{"norm_eps": 1e-05, "rope_base": 10000.0, "rope_fraction": 1.0, "init": "normal", "init_std_qkv": 0.0218, "init_std_up": 0.0218, "init_std_down": 0.0, "steps": 3477}
MLP neurons of a small language model. Each row is named by its layer, matrix (up: input weights) and neuron, and shows model dimensions 416-511. Each number is 50 + 10 x the weight over its row's rms, rounded and kept within 0 to 99.
Before each neuron's rows, "fires in" lists the words (lower case) most often at its 100 highest values on Wikipedia text that the model never trained on. A number after a token or word is its count.

fires in: "for" 21, "former" 10, "a" 10, "as" 7, "several" 6, "senior" 5
L11.up1043:59 49 59 46 54 59 49 52 49 48 48 70 48 47 57 47 56 36 40 48 50 51 45 32 35 45 27 69 52 56 37 56 53 64 48 41 48 51 54 54 46 45 35 38 47 43 37 46 58 48 49 57 37 57 30 42 42 34 61 44 51 52 63 67 50 46 54 49 46 41 45 50 77 60 49 49 44 54 49 45 40 31 55 37 47 43 54 44 43 38 67 29 32 57 50 42

fires in: "a" 25, "the" 20, "old" 4, "an" 4, "former" 4
L11.up1693:60 49 57 46 54 51 48 55 47 56 62 31 50 51 45 59 43 55 68 36 48 55 62 29 52 38 45 69 46 63 33 46 38 36 68 44 46 58 43 46 41 56 49 42 40 47 49 41 58 56 52 54 33 54 52 64 54 59 59 51 50 51 43 62 31 60 25 50 54 41 31 58 44 52 57 51 57 45 36 56 54 63 38 39 60 42 47 43 59 42 61 61 28 47 63 59

fires in: "on" 39, "in" 22, "since" 8, "with" 7, "for" 5, "through" 5
L11.up321:71 36 49 52 46 40 43 48 37 52 74 50 57 44 41 71 36 52 58 65 63 42 46 38 70 58 60 42 62 38 42 48 60 48 54 54 71 53 46 54 67 36 57 54 44 42 59 65 49 54 45 66 46 62 68 52 66 44 49 57 56 35 51 39 40 54 56 46 55 54 49 55 53 41 56 33 25 59 61 51 56 50 52 63 57 46 63 46 47 53 51 56 44 48 46 56

fires in: "in" 64, "of" 6
L11.up1338:53 57 44 62 56 45 54 47 55 49 61 69 44 55 48 46 62 49 55 37 51 57 55 59 68 50 59 45 56 50 43 66 45 66 60 64 64 38 46 56 59 39 44 41 42 45 54 64 53 49 67 55 46 36 63 38 52 39 62 57 38 62 55 52 49 55 47 69 45 34 59 49 19 39 68 41 65 49 44 46 51 43 69 46 59 37 64 65 54 44 43 51 38 47 45 38

fires in: "from" 16, "of" 15, "during" 10, "in" 8, "into" 6, "when" 5
L11.up625:70 43 48 44 60 56 46 56 66 55 37 58 35 54 65 37 61 53 41 62 54 43 53 63 37 43 44 53 42 37 33 56 48 55 45 52 56 39 51 57 26 54 32 56 50 56 60 64 41 64 77 41 63 31 55 42 40 49 40 55 46 59 45 46 37 56 62 57 47 46 40 56 44 30 64 37 49 42 47 45 52 41 43 50 39 46 46 48 45 20 44 52 62 35 66 30

fires in: "the" 73
L9.up701:28 40 48 46 51 51 48 46 41 69 60 42 41 57 38 65 42 50 47 46 51 38 51 58 59 40 48 44 49 50 60 57 56 40 62 37 42 41 39 49 67 60 61 50 55 43 35 36 52 48 51 58 61 43 49 51 41 59 75 43 50 59 59 41 64 55 49 56 41 45 36 74 27 32 59 44 51 54 61 37 50 54 47 37 57 69 41 48 58 54 58 58 52 59 40 54

fires in: "of" 47, "in" 17, "on" 8, "to" 7
L9.up1652:35 39 29 42 45 59 44 50 53 38 48 62 46 44 40 41 43 51 53 38 36 32 46 58 55 57 54 58 63 54 42 50 53 53 42 65 59 37 34 66 40 50 57 68 43 46 48 50 32 62 32 50 50 44 41 51 56 64 56 42 32 54 55 53 68 56 90 48 53 51 45 40 52 56 34 48 57 46 28 61 55 47 62 44 44 42 49 61 56 27 59 39 39 49 44 44

fires in: "on" 97
L9.up139:36 42 39 78 41 49 51 66 26 43 47 74 42 62 49 74 54 52 60 58 56 41 68 49 56 50 42 57 48 52 65 59 46 54 48 50 62 68 52 63 42 55 74 55 51 41 49 29 62 55 44 50 44 52 58 49 56 62 52 35 34 42 58 42 66 38 69 58 53 62 41 46 45 60 63 46 67 51 64 61 47 68 65 50 44 54 56 50 55 45 53 57 55 58 50 56

fires in: "a" 80, "no" 6
L11.up1226:63 48 53 55 54 65 44 64 67 44 56 54 49 61 40 37 47 75 69 45 41 55 40 37 65 50 47 35 43 51 39 47 55 37 42 48 47 45 37 65 54 48 50 49 48 40 57 55 45 62 46 68 57 57 40 48 38 47 44 47 63 51 43 58 58 56 58 36 45 37 70 54 56 45 48 48 40 42 53 47 41 55 31 42 58 63 44 45 46 50 48 57 62 55 63 67

fires in: "to" 68, "i" 9
L9.up1671:53 43 46 70 56 61 42 52 47 50 39 53 61 38 40 34 40 61 53 52 65 44 59 66 48 56 50 46 52 43 56 36 41 46 66 58 48 50 51 70 49 42 44 51 54 54 59 57 36 40 66 40 51 53 53 63 53 62 60 54 46 53 41 58 53 48 50 54 44 54 57 44 49 65 50 36 37 67 41 53 54 63 44 46 48 55 47 53 50 45 51 49 56 46 48 51

fires in: "is" 68, "are" 11, "was" 11
L11.up308:67 48 40 47 32 56 45 48 56 49 33 38 34 36 59 49 66 49 35 37 64 45 48 49 47 55 48 41 58 69 34 54 55 55 62 56 46 31 45 47 72 51 32 47 44 48 52 54 56 32 31 53 57 52 44 40 37 34 36 43 49 81 70 59 62 62 55 54 42 55 49 71 52 51 49 61 40 36 57 53 66 56 45 34 36 60 48 50 45 50 52 38 57 38 50 44

fires in: "the" 51, "a" 16, "as" 12
L9.up2011:47 39 52 66 55 36 33 43 48 60 58 50 51 52 54 56 35 39 37 64 46 37 37 40 36 39 40 46 69 47 57 44 36 50 52 48 56 46 65 33 26 46 44 40 54 41 44 54 36 43 54 62 45 49 72 52 54 54 22 45 42 46 42 59 45 48 54 54 54 51 52 58 50 52 63 41 42 57 64 27 35 37 42 44 46 46 54 65 48 47 53 41 28 53 43 41

fires in: "the" 51, "by" 8, "its" 7, "in" 5, "of" 5
L11.up422:49 51 47 33 55 65 47 32 59 65 59 56 47 40 43 37 50 53 47 46 44 42 55 42 52 44 53 71 60 52 48 50 49 38 53 49 70 38 36 47 63 47 46 46 52 57 47 57 44 57 53 39 36 58 49 57 39 67 42 55 47 51 43 48 56 40 68 30 43 53 63 51 44 43 53 45 63 37 55 44 37 42 54 32 32 58 49 37 56 42 38 52 32 33 53 74

fires in: "is" 42, "are" 20, "was" 11, "were" 6, "also" 5
L11.up1473:67 43 43 55 68 40 70 66 53 47 44 37 53 54 53 43 64 49 57 33 45 39 52 53 49 43 60 35 46 55 39 46 53 69 45 59 40 57 51 65 36 41 39 53 48 47 48 52 39 40 66 58 45 69 61 41 51 32 42 39 46 45 43 50 34 67 52 60 48 55 53 59 64 55 34 67 51 47 19 65 57 41 54 51 45 36 62 71 54 49 43 40 58 58 65 61

fires in: "a" 70, "with" 4
L9.up1030:43 35 43 48 41 63 60 64 39 48 65 48 56 66 47 57 52 41 52 34 52 35 44 49 61 28 46 41 42 53 62 47 56 47 48 60 65 48 49 56 52 41 42 59 58 49 49 66 31 58 68 47 58 45 45 61 40 47 57 64 73 64 49 69 46 48 66 46 43 44 52 66 43 51 43 47 65 38 39 50 43 25 60 30 51 74 41 61 65 46 59 56 55 49 40 67

fires in: "was" 29, "is" 11, "took" 9, "s" 7, "are" 5, "his" 4
L11.up937:41 56 82 69 44 51 50 40 43 32 50 49 45 46 52 54 52 35 61 47 26 44 39 39 51 50 44 33 34 55 57 40 61 64 47 45 42 38 32 57 36 56 48 42 51 52 55 78 56 34 48 49 49 38 50 45 47 49 45 60 55 46 46 46 49 25 78 51 55 45 64 57 56 50 37 42 39 51 51 43 57 48 55 33 44 46 42 38 46 40 41 62 43 51 43 69

fires in: "in" 46, "from" 15, "on" 12, "to" 4
L11.up1695:52 64 52 61 51 46 43 42 56 53 54 66 59 56 45 44 40 57 57 56 52 40 76 69 49 45 61 39 51 60 61 47 46 43 63 62 63 63 44 51 69 43 56 36 44 39 55 60 67 56 59 78 53 44 67 49 63 61 55 55 37 53 49 43 54 42 85 42 53 61 60 51 46 55 36 50 50 61 44 50 50 39 41 48 40 33 51 48 43 35 49 42 51 46 62 62

fires in: "the" 21, "of" 13, "these" 12, "was" 5, "is" 4, "a" 4
L9.up0:53 44 42 69 57 31 48 46 49 40 59 43 44 45 46 60 40 39 48 39 40 45 44 50 56 40 34 55 38 65 66 47 56 60 38 52 47 34 62 44 58 58 57 61 58 62 57 43 68 49 60 53 64 44 56 46 40 15 37 43 43 41 46 44 37 40 47 45 59 39 46 62 43 50 33 62 64 48 37 69 61 66 49 57 45 40 31 55 48 63 48 43 70 30 48 44

fires in: "for" 44, "of" 21, "to" 15, "in" 13
L9.up1247:46 70 43 39 26 47 37 47 48 70 34 63 49 46 53 54 57 60 40 22 58 54 37 55 42 48 35 52 65 41 43 63 61 64 59 52 41 46 51 56 53 35 51 75 53 39 56 47 30 55 55 59 55 58 54 50 34 51 47 48 59 42 49 61 40 51 63 64 37 57 29 62 47 49 63 37 80 68 33 49 39 45 72 56 43 60 59 54 36 41 42 59 46 47 65 46

fires in: "of" 32, "to" 11, "in" 7, "about" 5
L9.up910:41 60 59 42 52 57 42 46 40 42 53 69 33 41 46 26 30 52 44 49 47 32 59 49 48 46 56 63 47 57 57 51 38 42 62 44 64 22 34 42 55 54 51 42 44 39 50 66 60 51 36 49 38 32 54 48 59 28 52 40 55 55 57 66 53 42 65 48 52 55 42 50 53 62 48 49 26 49 49 59 58 43 42 37 58 50 61 71 46 42 42 43 61 37 53 52

fires in: "on" 62, "2" 7, "6" 6
L9.up690:39 59 73 49 37 32 48 69 45 49 52 60 70 47 49 62 41 45 34 57 51 15 65 37 68 52 35 63 49 38 52 54 70 50 41 49 62 50 54 47 48 47 33 63 53 26 65 52 57 41 53 33 44 41 51 56 57 56 57 51 49 55 76 43 61 53 52 53 55 52 53 46 42 51 57 50 52 50 50 41 37 48 50 44 43 37 57 54 62 54 55 44 50 37 68 57

fires in: "this" 45, "the" 22
L9.up673:44 35 49 57 52 56 46 54 47 36 58 55 45 54 52 43 56 59 52 49 50 26 61 51 59 64 57 48 69 61 63 38 46 40 56 53 50 38 50 41 53 69 38 55 58 47 39 49 65 43 43 50 55 66 47 56 45 68 67 52 50 51 59 66 66 54 60 73 37 58 56 41 57 59 46 43 34 51 47 37 46 43 59 49 60 43 42 29 49 60 44 55 60 48 80 54

fires in: "in" 45, "by" 14, "to" 11, "on" 8, "of" 4, "my" 4
L11.up157:54 49 55 44 42 52 41 60 47 41 67 62 59 45 66 46 62 68 39 69 62 33 57 58 65 43 42 57 58 50 37 61 53 49 57 42 46 47 35 45 52 59 43 65 63 42 45 56 53 61 55 46 41 53 52 61 41 52 52 51 54 46 48 63 30 55 35 53 51 34 50 47 59 53 61 35 42 41 52 51 49 53 42 70 37 60 66 54 62 46 49 55 58 46 61 54

fires in: "which" 58, "that" 25, "can" 4
L9.up1853:38 58 47 55 33 43 37 41 44 66 68 44 45 53 56 51 48 54 64 47 48 50 58 58 40 47 46 62 36 60 49 59 43 64 64 52 31 69 39 63 56 39 37 57 55 60 35 56 53 40 50 34 45 53 61 39 56 39 54 50 57 34 51 44 28 54 32 53 58 36 64 63 59 32 53 52 56 36 55 53 56 58 85 57 56 60 59 62 36 58 40 34 39 37 42 39

fires in: "in" 21, "a" 21, "for" 19, "of" 7, "to" 5, "and" 5
L11.up1484:50 30 49 57 33 56 61 43 51 43 46 48 62 58 32 44 46 45 41 48 36 36 39 61 55 43 45 43 63 46 60 63 48 55 59 54 60 35 47 50 53 55 47 53 48 58 44 52 58 36 40 54 63 53 39 45 52 58 60 62 42 56 46 55 45 71 46 41 48 62 36 55 40 62 50 67 44 75 47 68 58 51 53 52 59 45 43 45 51 52 57 67 36 49 64 66

fires in: "what" 16, "that" 16, "it" 13, "t" 9, "who" 6, "there" 6
L11.up267:59 43 59 35 37 47 40 54 57 45 52 33 45 55 55 69 53 40 64 55 52 49 59 37 48 34 58 50 45 40 48 45 45 47 43 50 51 46 53 42 34 65 53 32 44 33 53 39 39 54 42 37 43 46 46 49 56 57 48 58 37 41 34 58 49 36 63 32 46 50 47 44 59 39 43 49 55 48 53 31 45 58 44 47 46 56 52 63 37 51 39 61 49 55 58 49

fires in: "the" 100
L9.up2025:48 47 55 43 64 43 64 56 44 48 48 46 55 49 53 51 53 48 54 45 53 38 47 50 59 47 47 80 35 52 47 57 54 50 59 54 59 45 59 40 47 49 33 59 54 63 50 28 44 51 60 65 55 69 35 43 52 57 73 44 66 57 51 47 57 47 44 58 51 56 50 78 46 48 66 39 63 51 46 58 45 46 31 70 44 39 52 60 58 60 52 61 48 31 51 56

fires in: "the" 32, "under" 12, "his" 9, "set" 5, "s" 5
L11.up684:51 45 55 46 59 45 41 55 49 42 46 53 47 89 50 52 35 49 53 49 47 58 49 47 44 47 52 52 50 68 48 43 54 56 64 55 54 48 44 54 56 51 47 51 41 27 70 65 59 51 51 69 51 46 59 55 53 28 55 53 53 40 58 46 58 28 60 53 61 49 53 50 51 61 42 58 54 44 44 50 59 46 52 55 43 55 42 59 52 31 54 62 53 38 34 39

fires in: "a" 91, "the" 8
L9.up1435:47 50 50 58 67 58 48 68 31 55 53 45 37 48 36 59 68 61 51 41 45 41 42 35 37 37 53 48 44 44 55 53 48 50 60 60 55 51 51 62 49 54 52 36 49 54 58 59 39 46 54 52 40 58 39 59 41 61 44 42 59 39 41 69 52 48 44 41 49 60 53 51 36 52 65 51 57 56 49 50 46 55 32 25 47 59 46 49 65 37 53 50 48 34 49 37

fires in: "new" 92
L9.up1982:56 47 46 40 40 65 45 35 49 53 57 44 59 58 39 34 63 44 54 33 69 57 54 50 40 50 40 42 44 43 46 51 51 55 65 38 57 54 71 63 50 56 64 48 45 43 57 46 46 61 48 35 44 50 56 56 61 66 63 62 40 66 42 57 59 51 44 57 53 62 43 42 46 31 47 57 47 56 53 51 55 60 52 47 53 43 48 43 50 52 78 49 42 50 44 38

fires in: "the" 56, "in" 20, "early" 4
L11.up682:46 47 42 49 53 50 29 49 53 46 68 43 37 80 60 55 60 45 62 61 67 43 64 51 59 59 61 50 49 74 70 45 59 46 40 44 58 40 61 46 53 41 67 42 44 55 41 54 42 44 47 65 44 46 57 54 48 55 49 39 50 33 62 42 49 51 58 63 38 49 59 56 40 43 59 50 40 56 68 58 46 33 63 30 43 48 69 41 48 73 66 49 64 49 60 53

fires in: "all" 27, "that" 7, "various" 7, "summits" 5, "other" 5
L9.up1698:53 56 40 60 52 35 50 66 52 45 67 67 55 41 43 45 53 64 44 51 54 53 52 49 54 48 64 50 64 53 49 47 53 29 40 39 58 43 48 58 47 58 46 41 50 50 56 43 65 48 52 50 63 54 53 52 51 53 55 32 45 51 44 58 67 32 56 71 50 62 52 69 58 47 52 51 67 58 44 53 54 54 37 39 42 36 47 62 58 48 46 67 38 34 31 50

fires in: "that" 53, "which" 18, "it" 14, "who" 8
L9.up965:56 28 56 39 50 47 42 64 24 48 51 43 55 56 50 50 57 66 49 49 51 68 63 37 66 51 36 57 54 51 40 58 58 38 71 54 33 57 48 56 52 61 63 42 51 32 47 56 56 55 55 40 66 56 46 47 59 52 45 54 48 46 47 72 35 30 60 64 60 50 62 48 46 41 52 31 61 61 56 51 41 59 65 69 47 28 57 39 30 57 31 40 45 41 48 49

fires in: "on" 42, "from" 10, "in" 9, "of" 7, "many" 4
L9.up1551:68 48 59 62 26 32 38 37 59 47 62 47 54 65 72 60 47 54 44 57 50 49 62 45 33 44 42 34 37 44 57 52 44 48 51 49 57 46 27 57 37 25 57 70 41 61 51 59 56 37 58 62 56 45 45 48 39 46 46 50 63 49 49 36 49 48 56 54 46 52 36 42 62 38 45 34 37 59 67 47 57 50 55 62 46 28 51 42 60 61 64 43 65 49 48 61

fires in: "to" 30, "who" 17, "he" 16, "that" 13, "which" 7, "they" 6
L9.up1526:58 39 51 52 64 44 46 40 52 45 58 55 43 38 50 54 53 32 43 57 46 30 40 48 56 52 48 31 52 38 51 52 47 43 50 46 52 54 42 59 61 57 51 54 51 50 46 56 43 54 50 46 34 37 64 45 68 44 47 49 56 52 57 51 48 46 46 53 47 42 38 58 46 52 69 60 65 39 42 67 56 62 68 55 38 52 51 49 40 55 47 38 34 41 53 52

fires in: "the" 45, "known" 10, "accompanied" 4
L11.up1697:33 47 36 48 50 57 63 45 60 25 62 43 56 60 42 49 47 40 48 60 59 53 41 63 61 48 54 45 47 54 57 60 62 29 53 45 64 50 61 57 47 60 46 42 33 51 45 39 38 37 40 51 55 43 41 61 32 80 68 48 45 48 72 52 44 46 66 35 50 52 44 69 45 50 53 47 48 41 57 39 28 50 30 65 42 48 44 70 63 42 49 69 49 47 57 51

fires in: "an" 16, "a" 16, "and" 13, "for" 11, "as" 8, "including" 4
L9.up837:48 44 63 39 37 50 48 47 53 61 51 57 37 42 51 53 45 37 49 44 34 44 74 63 59 46 36 28 46 64 60 46 30 60 63 30 47 40 54 51 45 45 40 46 59 69 46 46 60 59 52 48 31 38 56 52 54 44 57 44 59 40 46 54 47 56 54 34 27 38 50 37 56 66 42 52 39 52 45 39 27 32 35 54 45 40 38 34 51 51 39 42 51 38 47 48

fires in: "a" 43, "an" 15, "past" 5
L9.up1075:57 55 47 30 52 62 52 66 35 38 35 59 48 62 55 34 53 63 32 57 40 58 57 45 34 29 45 32 49 50 53 53 46 57 68 53 41 49 38 63 45 76 62 49 44 57 58 53 51 74 51 46 58 46 32 45 34 55 55 42 45 47 62 69 47 60 62 49 45 62 46 31 54 54 53 41 71 57 37 55 27 49 51 45 43 65 47 50 46 51 69 38 40 26 65 49

fires in: "to" 33, "for" 17, "by" 12, "at" 5, "of" 4
L9.up840:62 59 58 66 57 38 46 42 38 47 39 41 53 53 42 30 41 40 35 43 52 44 53 56 55 67 54 57 44 59 39 53 54 50 41 54 54 48 46 40 62 78 53 52 60 57 53 49 63 64 60 47 54 55 56 56 63 48 39 67 34 38 55 52 60 65 61 51 53 42 30 58 36 71 44 52 51 79 48 50 51 52 59 42 45 70 43 42 55 63 41 59 49 51 43 54

fires in: "and" 29, "all" 12, "many" 9, "various" 7, "two" 6
L9.up892:70 60 36 53 46 43 48 56 50 54 53 52 74 39 49 59 57 53 37 46 64 44 58 49 39 42 47 59 65 45 49 40 31 48 47 52 64 51 58 42 28 47 44 59 51 37 49 45 42 66 37 51 59 53 61 60 56 60 54 33 49 51 53 50 63 35 44 41 54 39 51 51 50 56 60 70 63 56 52 42 44 44 52 49 59 39 54 43 57 40 51 50 48 46 57 35

fires in: "was" 55, "been" 12, "were" 7, "also" 5, "later" 4
L11.up540:42 32 51 66 43 40 58 45 65 76 45 62 45 54 55 69 67 44 51 43 59 36 61 45 45 55 55 47 53 45 31 57 48 50 49 38 56 19 40 37 36 49 50 47 40 50 42 64 49 52 45 60 46 47 64 49 47 36 48 51 48 72 64 48 41 55 71 53 35 51 40 57 62 61 47 46 43 34 55 53 44 60 40 48 58 47 53 54 65 38 54 52 61 63 38 54

fires in: "for" 20, "to" 12, "on" 12, "the" 5, "states" 5, "by" 5
L9.up334:50 50 33 68 41 46 49 44 46 69 56 50 43 62 51 56 50 47 30 42 48 54 37 52 53 62 55 50 88 44 37 42 55 38 53 51 67 40 44 44 48 69 43 53 60 60 43 41 24 33 57 57 58 50 74 47 50 59 39 55 68 43 53 59 59 54 58 53 44 57 65 40 42 47 57 48 52 38 53 39 55 51 47 64 47 60 71 43 23 55 31 35 52 37 74 69

fires in: "under" 20, "by" 12, "a" 9, "to" 6, "isotopes" 6, "of" 4
L9.up751:48 63 44 56 49 48 36 58 39 37 61 45 45 71 36 43 59 46 53 36 39 57 61 40 50 38 60 53 33 57 46 44 55 39 50 56 44 36 56 66 47 56 64 51 55 55 45 58 48 47 66 54 30 50 30 45 63 58 44 62 61 61 42 47 32 26 44 69 41 62 48 52 49 47 63 60 46 50 75 52 52 54 56 44 75 47 42 60 72 52 47 58 58 65 37 47

fires in: "on" 50
L11.up1451:46 54 47 50 55 47 39 44 42 41 54 64 59 56 53 70 54 51 36 55 50 44 40 46 49 61 32 65 37 55 47 62 58 61 47 48 46 45 21 62 36 43 56 74 47 29 42 62 53 30 48 45 48 53 58 51 48 36 48 48 50 44 59 58 62 25 47 52 31 48 42 41 44 42 56 37 65 47 44 45 72 43 68 58 48 42 37 35 59 56 43 69 44 53 53 56

fires in: "first" 65, "second" 13, "initially" 7, "last" 7
L9.up1653:76 39 60 75 41 49 47 47 62 44 60 58 66 39 50 62 65 56 54 53 66 46 52 45 33 44 56 45 58 52 40 33 60 56 60 50 50 49 25 53 41 41 41 31 48 41 74 41 44 57 65 57 56 54 52 36 48 46 53 59 65 40 51 41 42 41 54 59 51 49 66 41 41 48 43 61 52 35 56 53 63 50 56 42 70 73 35 47 43 56 57 40 51 49 51 43

fires in: "the" 18, "is" 12, "his" 11, "are" 11, "its" 8, "s" 8
L11.up1230:48 45 54 50 43 56 45 49 47 49 43 54 49 39 39 47 61 56 52 44 70 50 46 45 52 50 45 35 60 50 63 50 48 51 41 56 73 43 60 56 42 40 61 48 46 42 24 53 47 46 37 45 52 55 52 62 33 44 61 60 40 77 56 40 66 51 60 70 64 64 39 63 46 50 42 40 63 57 52 48 37 45 56 47 56 55 54 57 51 54 49 66 41 34 42 38

fires in: "was" 22, "is" 16, "in" 12, "on" 5, "his" 4
L11.up920:52 52 40 52 47 38 57 38 44 59 73 50 56 55 40 61 42 43 39 55 42 51 53 62 46 52 56 60 35 57 52 50 43 43 59 32 58 60 38 49 41 57 57 42 52 40 65 48 42 52 36 27 46 54 51 44 64 40 49 50 57 48 62 52 63 59 60 54 42 64 37 56 64 58 58 49 35 51 41 59 57 45 46 52 59 52 35 35 47 66 45 60 46 55 55 64

fires in: "the" 33, "television" 20, "tv" 16, "short" 9, "radio" 6, "length" 4
L9.up1590:46 51 48 44 73 72 40 54 51 47 69 54 57 58 40 63 69 51 62 53 39 38 68 49 48 58 52 43 56 65 39 60 42 40 65 50 46 50 61 41 63 47 41 45 50 54 49 48 55 28 45 57 65 47 32 58 48 50 44 48 49 46 56 56 56 51 58 56 56 73 51 60 49 33 46 59 39 25 60 50 50 71 60 68 51 52 44 46 48 71 51 60 46 44 47 65

fires in: "the" 38, "of" 15, "my" 10
L9.up1655:66 56 55 41 48 46 49 49 51 51 66 46 30 66 40 60 70 51 38 56 53 41 60 47 36 62 55 51 54 54 52 43 58 37 25 47 55 37 49 47 31 44 31 61 39 60 41 38 46 56 56 58 49 55 44 45 36 48 44 41 59 43 42 65 42 38 46 47 47 34 48 42 46 47 69 48 55 67 68 40 64 56 53 50 48 40 58 37 34 45 38 37 59 45 58 49

fires in: "of" 49, "is" 11, "was" 8, "in" 8, "took" 7, "for" 4
L9.up793:53 44 45 64 55 53 53 44 49 34 62 67 39 43 49 50 51 51 55 38 45 63 56 35 55 77 47 43 45 40 47 50 62 51 37 51 37 52 36 58 61 44 60 77 48 55 50 48 57 53 46 52 55 47 50 54 59 38 53 30 56 56 46 66 49 49 72 53 48 56 49 65 61 52 61 37 43 48 56 63 56 51 66 50 53 48 67 42 42 54 48 56 53 67 25 51

fires in: "and" 21, "which" 19, "this" 18, "he" 12, "but" 8
L9.up1204:49 51 59 48 52 40 59 46 55 53 65 50 39 30 58 65 59 46 41 60 50 64 38 49 66 51 40 40 40 49 51 55 50 64 45 40 53 67 68 53 55 53 38 44 39 44 48 49 52 53 44 50 58 39 58 40 57 42 44 47 42 64 74 41 62 39 38 53 53 43 66 51 56 63 54 53 52 61 45 57 45 72 35 48 47 61 52 42 52 49 55 60 37 31 32 63

fires in: "in" 32, "under" 14, "center" 6, "back" 5, "long" 5, "on" 4
L9.up775:48 53 27 47 45 56 44 43 54 54 64 58 66 45 41 50 31 42 66 46 46 45 59 46 46 55 54 42 50 51 59 59 52 52 44 38 51 46 45 51 59 29 48 37 57 52 56 69 50 54 57 42 33 45 50 33 63 45 59 61 47 43 59 40 44 42 57 63 50 50 66 54 68 54 47 66 44 54 51 64 63 58 40 51 42 53 49 54 54 58 73 55 34 50 51 48

fires in: "is" 38, "was" 31, "are" 8, "were" 7
L9.up2006:46 43 33 55 36 68 24 37 26 47 54 42 56 49 39 48 69 49 66 48 29 38 53 57 52 61 49 32 41 56 49 40 39 65 32 55 50 48 49 54 49 29 48 49 54 53 46 78 62 48 47 65 46 41 47 66 50 29 47 44 55 47 54 48 44 50 48 58 38 42 51 48 37 42 60 49 38 56 47 61 62 32 50 62 38 26 54 57 33 53 30 36 37 49 47 50

fires in: "the" 30, "at" 13, "to" 10, "from" 10, "in" 9, "on" 6
L9.up790:60 59 61 56 47 59 48 58 31 33 57 49 59 38 53 48 60 38 63 37 52 56 58 47 45 27 53 29 48 52 42 65 51 51 61 46 48 38 33 58 36 43 42 28 53 54 59 40 56 52 41 47 45 44 42 53 51 55 44 57 53 58 42 65 41 42 43 37 36 77 47 46 43 71 59 43 63 40 61 63 44 49 63 39 36 43 61 32 42 64 52 19 56 53 49 44

fires in: "which" 32, "who" 31, "that" 11
L9.up582:45 38 55 48 65 56 48 55 36 61 50 41 52 64 59 58 35 62 44 67 46 38 50 51 59 51 44 56 44 47 64 37 47 60 41 37 78 62 50 52 55 34 50 39 65 37 44 65 75 59 56 60 43 56 42 53 46 40 52 37 44 62 48 64 52 20 45 55 48 28 65 46 57 49 46 48 46 43 59 53 42 54 71 49 70 59 42 47 47 33 51 66 46 47 37 47

fires in: "not" 21, "but" 19, "only" 7, "however" 6, "was" 4, "remained" 4
L9.up922:50 45 54 53 41 52 50 40 43 44 31 42 58 62 61 64 54 39 55 45 64 55 53 46 30 82 32 40 53 52 55 44 50 48 49 52 41 45 39 71 57 72 38 36 46 61 40 23 55 45 36 72 48 46 38 68 26 35 73 44 49 66 65 57 76 61 50 61 51 51 41 54 46 45 72 43 52 53 66 51 57 52 51 43 36 42 64 38 57 61 32 54 48 58 42 52

fires in: "to" 96
L11.up687:63 62 51 65 42 42 54 55 40 45 64 58 61 48 51 49 27 50 60 37 53 49 55 44 48 59 50 60 38 58 50 41 52 35 56 52 42 53 53 50 59 49 39 47 50 48 57 50 52 66 60 43 35 45 43 75 53 32 58 53 54 50 32 63 33 73 44 66 44 44 46 39 39 45 47 39 26 57 34 57 51 64 54 53 56 49 54 55 43 61 40 43 32 39 48 53

fires in: "which" 36, "that" 14, "who" 9
L11.up924:47 38 39 44 47 45 56 70 41 37 53 45 41 60 62 48 55 61 49 70 52 63 52 47 57 45 40 59 58 55 53 51 40 46 56 59 84 55 44 34 35 49 49 50 38 36 25 39 72 46 67 36 53 34 53 55 41 34 43 42 47 62 51 63 53 38 60 44 43 45 32 38 60 41 46 53 55 66 59 51 31 58 54 56 38 51 42 61 53 49 49 60 55 51 45 53

fires in: "the" 81, "a" 9
L9.up1973:34 45 71 43 40 48 55 53 58 58 67 36 44 47 25 49 55 40 49 36 64 46 30 48 56 52 54 48 51 59 49 42 26 55 46 41 60 35 48 58 50 62 36 55 54 44 63 55 55 61 54 67 36 44 40 44 49 43 52 45 59 55 62 55 50 49 58 40 47 49 66 55 19 36 75 63 26 37 49 45 47 61 45 64 67 62 47 36 50 59 39 47 54 42 52 60